{
  "hidden_size": 448,
  "num_attention_heads": 7,
  "num_key_value_heads": 7,
  "norm": "layernorm",
  "norm_eps": 1e-05,
  "parallel_block": false,
  "init_std_qkv": 0.0279,
  "init_std_up": 0.0279,
  "init_std_down": 0.00548,
  "optimizer": "ademamix",
  "final_lr_fraction": 0.0,
  "batch_tokens": 32768,
  "max_seq_len": 2048,
  "z_loss": 0.0001,
  "train_tokens": 466000000
}
MLP neurons of a small language model. Each row is named by its layer, matrix (up: input weights) and neuron, and shows model dimensions 0-255. Each number is 128 + 32 x the weight over its row's rms, rounded and kept within 0 to 255. Numbers have three digits each.
After each neuron's rows, "fires on" lists the tokens most often at its 100 highest values on Wikipedia text that the model never trained on.

L8.up599:131123073107090118052145148107153109131137132148136131136104134057127173117137125090133103174105122158166156122189083128133208111176089076154107104175085199092129182130166158185169160109126120084094167154176173145168056152167138122109174135122129099160170085099094106179122113155136148157113131153072089210133123141121080105120094078154101129116125152165107109141104133100099139094119141091128064125145138106136102172134097100200179127220159089090160171107100197127120167127156113097111127103139090136150115158107152131079069124097128121121078162122140153189061115147117152125116160174226084147116106153148086142148097095114106084135160147083176142125112133150165092115145128151148113117155110151107103123131144069117121123078166082154143151206147157100123151118113110
fires on: "==", " ==", ":", "\n"

L3.up1099:090151101087131156124084060124087109122144120137107136072152126054203081122136174138153191129149139102112149139136134130129116112143099160132174106160091096123095180156120138152097136142103129160170090208130077107106112124182160165108120135090121149116175143148144121131111112100112127158104144103166120150112144152128132130127104143104162129142152185129030153171126112127134119163168182110123161104105098146106114138116090101114109116144139085077145109185126156168159105172091155091160063124150128123102136151117098187104166120131130116092151134154066106130120162120138129136072116200118168171135132121191154126180141097116119071156156115115110104138124147162137132099130094127120115111121084107119180090086107131178175148090151170085121093168166122086110108128100092
fires on: " work", "os", "ve", "as", "em", "structure"

L8.up1198:133162186071143105122112118105072076142123119137158091152142093077156059153170152146106115135137199167144129139113097116096177097158112133174139154102099105151141088169112174152090131131162118116117140136110099161131119174097054117104097079126065136142119121203111112154120120098089100124120177117139212198149115090132121123087141112155131103137172125121145153158120142128121025140138110106093044131157123149126097151141159106149080090109107142122111138098181134119168123152151095091116124129115150135207077161086106096111112156104130192133082060140159149156112102109167106117112117104132083154121081122143170121090088140053097156114146128120098152158179125174077059123136126155116090097120122196131103118141183150156149082104165095097170117187093096161071100156084161
fires on: ";", " |", " B", " the", " b"

L3.up540:150109084136139140147129151121094134060097149166109160135097091114149131128163214141156173171120100105129161161135099169145178175143132143156140098096126166148127146040126153150132089119147163159107117119189130075158139054141168151150053129089135179077117182111124132125120138071154084146143129084102102106101125130141148122072149129138147110153098109147126170142142099171148147124114136154136164113158121123134125180089122122148128101157110127120093116177101170204162078192062153094159116109179086110089071156213137111145150116091112140112132134174141202106075145093092103128151063181088128135130047175164182152100098187139133040105141098090090111111126152153077135075109134105105146102143162156099141136122126139126199114120127099101077075130159094161109113154064201
fires on: "m", "os", ")", " as", "em", "port"

L8.up253:139149092122143146083162105125123161157163129166140141137094102125084126119110138163111145151082162078141096136115129161160103118117103141081144177122117197093113117113164140114162138149106113154134161185093156114113107203161088165182161123115056112159128093123126109070089066096122176151135104132151138147123177154093087127065135117178097086181120122146095074212169123109164142154117130127120055091116144115072088118169114028105149106090159084090119068087127238130160160188141178091139108107085156171102139097129146125128115073089173158123103125086107128132094134110080138136121114185163124123117150111148114112083152108133146052092111127063129151120067214127117115093183136163142111137124082111134158123122151072092129145167151134103138105174162129162134164146098136
fires on: "re", "\n", " re", " the", ":"

L8.up953:098130175115113135146108154155141167127098141141152164133121113160197152138166106102135115171093130138138107133190190121150137119152133195150186169126187159099084167154125131147134181140145177097122174192146143159144127084087100156138127155117133170187141168134174127094094118079101109107100052122117106086144094130064093127126084137082142103139155102204075110125135109087127134176060125112099140045052149132152118168110149144112188153102040174124066161116135160174115094159085157070099144108169130160125055102068101073111135093115137110164119151135100150113110139180174142121089124123113116125115101155137165177133101126158098117137127094095148055120174174130128190159139101112161125087135088098074181125131101125165141083144123132171113183063128145115085135136105169
fires on: " E", "e", "dy", "y", "ad"

L8.up439:093090152154139106048153162114082112033092146143112132121108107066126163108192137134112137118115178181103157135171064160182110164118126102172127074086097113134125152153137128161143127134166154127112131129136134120105105108113188155094037143150104123212103144196133076131176134120162122076124127122165190206166148116131084125095136173084122069188121125122105066087125132098130131103101142188066151140099106126105159138147121119140112150091140144115078096134105148120129088113164125136143115092113130126188114146122064154155150158124154212203119089199143165137117175112173104087161121087166141111136078177157056120092130112051085154141122156110117134171123088122122134146164129154042095142151157133171138137094091090110165124093154133111149113131127150226161115178092154
fires on: ";", " |", "or", " /", "n", "ol"

L10.up1701:100142122116109111081097144125139093115171130128096095144119140163125121164171110169070184047070090179150167120095115164127135163089144160134168143129199154091103096127128148083145155131173114104111110147144123094131100154128069165188169190100105110145160117118111136120143142120111058120082186093135137116093151137109112145140156099124101167135094076146110142121158151139107079105108124095155141091111069119171143125120105138115151152107086120135163128126170183201119077107136078114120136138119108138117109109100163081092103149130173160146115112102060156130094132142179138093092157102121156165107139112093127131145131155106115137139092126083124047084180214173177136170203099167155149101114172148125168100120124109147126116125109133135152175138176137087122096095158171
fires on: " E", "e", " Se", " fa", " Ro"

L10.up547:121146133051133035145099053142121115098182156169127066148111087182189086084161146160188115114153108171138104166106165087099106158221172147137137132119133138140124154094154159111137152175093132129093164129135143125148139167100121110149119101108095096104166120100055135154148133072119101187152162114127173170092180107105068083105152112146134123164077077197088103111143106062127141154102120102060122161131118116145111115098074151110090075122117165162111147096171165183133128180123059110124114099092156151166110110117153144151190116125132148174107166166100198169095149126145140162139124098151180178047127110153159130112088172106146136077124110083159135152158212156158134187138105113174087093186115141116121147137208166091092102125129102146152096119107164107094102193142090
fires on: " |", ";", "\n", " May"

L3.up1006:105176113135207184158125134121092146141100211151106121152112103086161100096121139109198118099154153167136100152166122166126119152159201105133099176103110105136103109166109126148038147123127123144155136103100136161232098116140137124151073117162095183112079121153131125161092107136075115077150125108173214152097043107102079178143134151135125112140167167211127074127134137131108135162095125178106055111126110142117152151092175111083106154130147123124116155157141182136098128149097138099105133150114126117144091131171158084067095148078123163090080149092164170172170065063087105144137106124077082088143132114170115106095098173142121097091139130069082142140202135152154088066109125120118106099115158129140122099143141145153146135079172138115166110149137145107120108114118103
fires on: " |", ";"